Part of a small language model's weights.
Architecture: RMSNorm before each block, no biases in attention or MLP, untied embeddings.
Training: a variant of Adam for these matrices, 299M tokens, 9122 steps.
MLP neurons of a small language model. Each row is named by its layer, matrix (down: output weights) and neuron, and shows model dimensions 208-303. Each number is 200 + 30 x the weight over its row's rms, rounded and kept within 0 to 999. A neuron's up and down rows have the sign that makes its largest values positive.
After each neuron's rows, "fires before" lists the tokens most often just after its 100 highest values on Wikipedia text that the model never trained on. A number after a token or word is its count.

L2.down370,246,214,160,220,188,160,204,197,261,194,168,254,160,168,229,224,285,201,185,237,172,165,175,246,218,201,188,204,211,184,216,193,221,216,174,229,233,184,192,212,147,195,207,170,176,194,221,194,242,162,213,220,224,179,170,225,192,222,224,224,206,225,217,247,203,183,225,152,217,191,140,197,143,199,266,207,190,193,197,196,217,159,266,195,203,170,207,202,142,199,187,173,256,203,197,229
fires before: " |" 52, "." 11, "–" 11, "3" 6, ";" 5

L2.down120,188,223,213,158,181,216,230,226,166,212,204,199,224,215,198,188,160,234,208,178,197,166,263,183,218,209,194,194,198,182,202,132,207,237,186,227,203,183,170,194,159,208,180,165,200,178,151,187,118,208,240,187,207,231,264,172,163,210,167,194,223,250,217,235,198,202,256,225,210,227,157,141,206,213,203,184,230,185,179,205,207,193,172,144,208,188,198,236,222,218,211,200,196,237,207,209
fires before: " " 57, " Germany" 5

L2.down351,256,184,190,234,223,183,192,247,220,190,241,165,196,217,195,171,191,179,258,173,237,182,255,183,258,188,227,135,246,193,152,184,194,202,251,208,190,251,198,189,180,212,175,205,255,198,168,194,173,178,176,171,180,155,190,254,149,214,256,160,218,231,159,216,208,164,205,222,196,204,208,251,205,210,171,245,210,175,206,204,260,227,258,205,230,213,163,266,231,244,226,189,222,218,149,244
fires before: " " 44, " \"" 16, " Ro" 8, " Al" 5, " Fer" 4

L2.down26,185,217,203,157,169,170,238,190,177,168,248,167,190,200,193,239,206,215,137,239,216,208,244,175,190,186,199,166,186,160,198,225,159,227,194,209,180,201,235,214,248,230,195,177,222,137,239,253,242,194,208,219,154,237,192,196,192,192,197,224,209,147,190,233,209,227,180,188,190,154,222,204,190,239,209,189,228,244,204,213,171,215,173,182,203,184,257,175,222,152,204,291,264,187,177,264
fires before: " —" 33, " " 29, "\n" 24, " |" 7

L2.down423,151,190,156,219,133,305,205,222,109,242,191,182,208,216,233,206,246,209,183,185,182,184,198,134,202,208,184,199,248,271,200,164,226,233,169,187,171,200,224,148,193,184,189,173,218,192,218,220,181,147,157,245,242,221,216,198,194,175,227,206,294,200,190,230,132,256,148,202,240,177,186,203,225,241,229,211,200,222,144,169,305,198,179,212,211,225,250,238,229,186,201,183,213,229,183,181
fires before: " |" 25, "%" 17, "9" 9, "0" 9, "4" 7, "6" 6

L2.down705,163,135,237,202,161,229,169,184,234,220,210,193,179,236,194,257,159,235,176,104,204,178,203,172,197,189,162,191,222,176,236,216,200,196,192,204,176,221,281,225,222,187,178,162,238,227,228,271,210,241,178,218,253,242,193,209,175,224,138,177,238,201,206,245,178,189,223,197,209,219,222,181,169,227,247,196,220,191,214,157,117,192,260,224,220,202,193,185,149,154,174,209,197,212,146,156
fires before: "s" 16, " the" 11, " a" 8, " that" 6, " his" 5, "ed" 4

L2.down302,279,207,180,230,145,235,195,205,172,199,179,177,215,194,207,152,245,241,188,218,209,249,185,197,131,234,242,172,145,245,207,194,239,162,210,225,180,179,213,236,199,165,187,181,193,169,186,207,210,203,176,180,153,197,180,190,144,197,232,128,231,216,158,193,227,225,208,215,247,205,237,173,252,211,213,188,230,216,208,225,207,107,218,202,192,204,217,168,187,208,202,211,159,168,212,167
fires before: "0" 49, "6" 5, "3" 5

L2.down180,200,183,208,122,166,206,190,225,220,142,193,222,210,230,246,234,217,211,147,213,245,195,192,215,232,188,169,194,197,206,200,228,228,191,181,172,179,212,193,183,192,198,220,177,230,149,245,177,215,109,204,194,211,196,265,232,257,154,196,192,209,186,203,138,214,212,156,188,181,179,200,224,202,144,188,211,221,256,195,218,240,148,203,196,156,172,260,213,183,213,220,259,208,213,207,227
fires before: " |" 42, " —" 25, "\n" 9, " " 5

L2.down631,231,198,194,240,191,239,194,220,214,189,222,192,207,205,215,217,190,184,179,220,179,167,180,185,210,190,216,199,171,189,195,233,237,206,200,182,179,180,229,197,214,169,201,188,213,232,230,215,207,193,186,199,195,168,179,246,208,175,194,198,283,219,203,147,186,182,219,214,207,165,235,223,190,199,145,189,239,202,217,213,56,198,182,193,187,197,196,202,238,196,152,207,249,219,179,186
fires before: "\n" 47, " He" 8, " In" 5, " The" 4

L2.down500,226,194,235,191,226,191,218,196,177,221,182,229,201,121,202,192,191,206,194,146,264,174,198,219,220,173,237,195,205,205,187,205,214,212,152,230,218,170,247,192,174,230,209,201,181,190,122,202,199,170,179,242,220,172,230,178,160,210,180,147,189,220,255,197,218,225,224,182,167,188,137,184,183,261,208,182,185,182,196,198,309,221,223,193,221,175,158,193,204,184,264,193,223,196,108,155
fires before: "s" 68

L2.down339,200,258,226,241,186,171,167,228,171,221,206,193,159,192,164,194,158,227,216,197,227,190,182,124,210,237,235,189,155,167,225,227,170,221,195,211,195,186,186,215,215,220,201,143,176,221,190,198,219,225,179,204,200,232,216,250,218,208,217,162,237,175,218,186,169,242,178,148,243,270,179,178,289,206,190,151,189,226,256,139,200,192,194,212,155,167,215,162,215,262,236,195,221,187,192,190
fires before: "1" 27, "2" 21, "9" 16, "8" 14, "0" 6, "5" 6

L2.down352,225,202,209,200,179,203,207,183,194,211,233,155,168,240,241,165,182,173,188,210,283,236,176,179,216,224,225,192,179,180,197,178,204,215,232,217,188,143,175,174,170,208,201,196,163,196,237,195,250,198,224,217,167,181,239,196,194,172,207,193,275,126,178,228,163,215,193,178,204,157,178,209,223,222,230,169,142,245,189,187,162,165,148,194,202,237,238,149,193,183,194,210,164,183,219,217
fires before: " " 56, "\n" 24, "," 4

L2.down3,161,158,167,208,222,201,174,191,210,207,181,232,181,220,211,190,231,179,192,190,140,173,182,212,212,240,227,148,208,234,172,253,237,176,173,186,239,216,187,179,231,203,220,184,249,219,232,206,258,205,220,199,174,248,153,180,188,224,219,167,230,172,145,172,194,189,155,232,182,171,237,230,172,172,277,200,226,159,214,180,195,171,193,190,192,208,224,185,215,162,204,172,219,220,211,189
fires before: " |" 28, "9" 11, "–" 10, "8" 7

L2.down696,170,191,196,187,211,189,203,225,185,217,214,229,199,229,192,161,226,182,159,240,220,204,263,182,168,208,163,217,158,185,193,207,222,168,209,219,176,223,191,209,246,249,189,209,227,289,226,141,169,237,210,184,264,229,208,222,196,242,213,218,153,162,179,203,245,192,157,202,235,182,182,162,253,177,224,165,184,191,200,208,194,187,234,204,150,189,207,209,171,158,187,217,266,205,256,129
fires before: "==" 17, "===" 14, "|" 10, "=" 9

L2.down160,234,187,192,152,175,181,143,269,176,186,207,254,195,188,226,199,207,207,209,224,148,184,166,218,222,192,219,179,224,161,231,196,133,199,236,204,217,211,208,180,211,233,193,217,234,241,176,165,209,243,212,166,193,163,275,201,211,139,176,255,211,157,197,167,185,276,233,238,205,209,161,179,190,226,183,199,143,219,180,265,207,204,235,210,218,175,220,223,207,184,191,223,249,234,224,58
fires before: "\n" 32, "---|---|---|---|" 22, "s" 7, "es" 5, ")" 4

L2.down654,229,190,189,215,235,129,170,176,201,239,203,201,181,206,192,159,235,160,179,193,218,180,156,194,204,237,193,193,180,219,222,268,211,188,185,149,202,216,176,190,222,209,226,185,203,229,217,163,178,176,195,176,247,199,211,205,207,207,210,190,224,136,147,190,225,206,209,210,183,148,220,199,225,189,178,198,213,185,214,188,73,155,211,201,188,225,217,180,171,189,194,177,231,181,206,158
fires before: "==" 28, "===" 15, "In" 9, "The" 9, "A" 4

L2.down438,235,162,193,264,194,243,204,203,161,145,162,228,184,230,219,164,216,216,184,164,219,151,198,167,169,191,215,215,162,220,218,164,198,176,222,204,152,232,189,192,164,217,196,205,194,223,202,203,133,209,218,212,225,210,179,206,203,184,194,255,218,219,188,170,152,214,193,206,184,186,187,176,185,152,186,199,207,175,217,195,146,197,191,206,190,219,211,258,197,186,197,184,201,204,219,200
fires before: " " 53, "\n" 10

L2.down207,176,193,176,173,225,170,207,188,210,190,210,204,183,187,205,165,190,160,158,204,202,168,197,170,224,237,173,251,234,249,223,204,231,197,208,204,196,228,221,172,196,175,180,192,159,244,183,193,150,252,217,206,268,239,158,179,144,238,229,267,232,187,160,161,212,214,257,174,234,220,231,213,201,227,245,157,175,187,194,200,82,182,246,185,184,145,228,232,236,193,232,249,184,208,213,184
fires before: "==" 37, "===" 13, "====" 7, "The" 5, "In" 5, "A" 4

L2.down27,209,206,222,168,163,123,196,191,234,218,189,157,229,172,181,178,182,217,156,187,240,157,191,229,160,166,237,217,219,194,205,206,193,212,218,182,176,169,205,223,210,177,210,140,171,219,227,202,220,185,199,211,166,209,207,214,268,159,182,192,239,166,216,219,173,250,172,170,181,196,194,216,233,199,204,202,182,262,167,183,165,222,175,181,182,183,199,178,209,210,182,270,183,181,185,219
fires before: " " 55, "\n" 37, " —" 5

L2.down420,219,217,184,207,242,171,234,220,214,173,173,173,187,196,216,133,181,163,184,184,184,189,237,193,233,221,185,210,201,250,231,211,244,197,201,190,195,194,245,217,215,200,190,199,192,252,192,168,181,217,225,193,230,264,182,211,239,226,205,222,163,163,149,153,238,228,236,176,201,171,234,248,186,207,253,178,173,183,250,211,167,201,195,153,215,203,230,183,165,146,222,193,221,254,212,163
fires before: "==" 21, "===" 16, "=" 10, "|" 6, "-" 4

L2.down485,192,154,162,188,161,198,190,135,202,208,228,158,246,168,230,212,209,140,171,154,257,206,186,211,230,207,204,226,190,270,184,226,183,197,262,173,205,158,234,119,238,233,210,206,197,210,223,248,245,210,168,228,184,155,175,256,203,188,203,163,284,184,191,192,235,186,194,192,191,161,304,188,185,225,180,187,263,201,181,179,162,181,174,185,178,227,207,242,237,183,182,190,244,184,208,248
fires before: " " 64, "\n" 7, "0" 7, " |" 4

L2.down652,222,257,217,203,185,208,231,230,173,180,208,173,210,197,157,228,156,235,235,204,211,180,236,186,243,216,191,173,183,185,160,158,205,233,173,231,179,200,192,181,151,249,196,171,185,204,148,219,157,228,243,233,183,228,249,186,194,204,188,165,221,229,215,221,209,143,251,232,215,219,144,135,214,230,206,163,232,154,156,226,233,186,177,159,192,183,155,270,216,188,232,196,212,239,185,190
fires before: " " 59

L2.down468,207,189,234,202,209,221,202,197,177,190,185,236,252,220,234,180,170,215,195,231,167,145,252,201,230,151,187,209,216,184,218,184,201,220,195,189,181,221,198,196,145,166,223,224,200,195,173,168,114,187,226,160,212,237,285,159,195,203,189,222,154,249,187,181,201,216,225,192,212,187,196,197,200,177,154,227,182,179,197,208,256,222,204,153,189,217,250,216,228,236,233,177,194,207,198,164
fires before: " " 85

L2.down374,219,180,206,194,190,224,169,181,192,193,179,168,218,207,194,210,117,201,214,208,222,182,130,159,187,160,222,212,210,159,218,254,184,172,156,195,208,243,201,190,157,247,251,184,153,206,232,266,169,237,214,222,223,211,182,242,211,198,201,250,299,205,239,203,222,193,145,222,211,162,196,199,215,200,254,220,236,193,188,232,146,195,210,172,145,184,180,188,212,182,239,209,204,216,172,168
fires before: "1" 44, "0" 31, "2" 21

L2.down397,188,185,193,211,200,190,205,159,206,172,126,171,231,138,248,205,188,168,194,232,174,217,214,216,139,235,169,208,179,194,155,182,217,216,254,156,181,204,197,187,151,223,254,135,192,219,234,216,174,168,227,183,228,289,255,152,251,194,177,201,254,235,217,173,176,199,215,158,212,170,188,179,201,225,167,179,171,196,152,229,130,179,142,189,163,198,226,230,252,203,203,187,210,187,185,170
fires before: " " 94

L2.down617,223,145,175,167,166,223,212,189,213,184,211,189,244,179,209,210,211,175,202,243,216,166,190,186,212,162,178,183,267,161,246,173,154,228,223,240,169,186,154,227,170,172,210,222,195,148,193,176,203,223,96,242,213,198,274,250,189,217,170,212,215,206,170,150,167,218,147,183,248,154,146,188,188,165,166,196,252,219,193,177,131,147,233,200,194,243,193,203,193,220,137,198,187,227,151,118
fires before: " |" 28, ":" 11, "s" 7, " of" 7, "ial" 4

L2.down159,218,198,235,219,171,180,167,205,197,220,160,158,223,209,236,243,216,174,176,277,231,245,179,250,188,193,206,190,220,210,159,145,130,203,219,211,191,175,189,215,197,199,225,163,205,186,257,198,197,131,226,184,208,250,197,179,195,127,161,194,226,178,255,211,187,198,202,209,237,210,177,185,243,218,159,230,162,263,246,182,53,143,187,189,173,232,162,206,258,201,209,179,160,189,182,220
fires before: " " 88

L2.down69,208,199,235,192,199,234,187,169,210,136,186,194,175,136,219,196,214,217,164,171,216,154,206,179,210,187,221,209,167,147,239,182,188,216,184,188,164,175,209,163,155,176,217,190,214,220,202,223,158,203,173,190,210,178,210,186,189,182,164,214,242,169,232,176,197,215,177,181,159,210,188,221,213,209,255,178,191,226,220,233,195,225,151,196,220,163,216,147,130,136,154,210,179,188,232,138
fires before: "\n" 31, " He" 13, " In" 8, " The" 5, " It" 5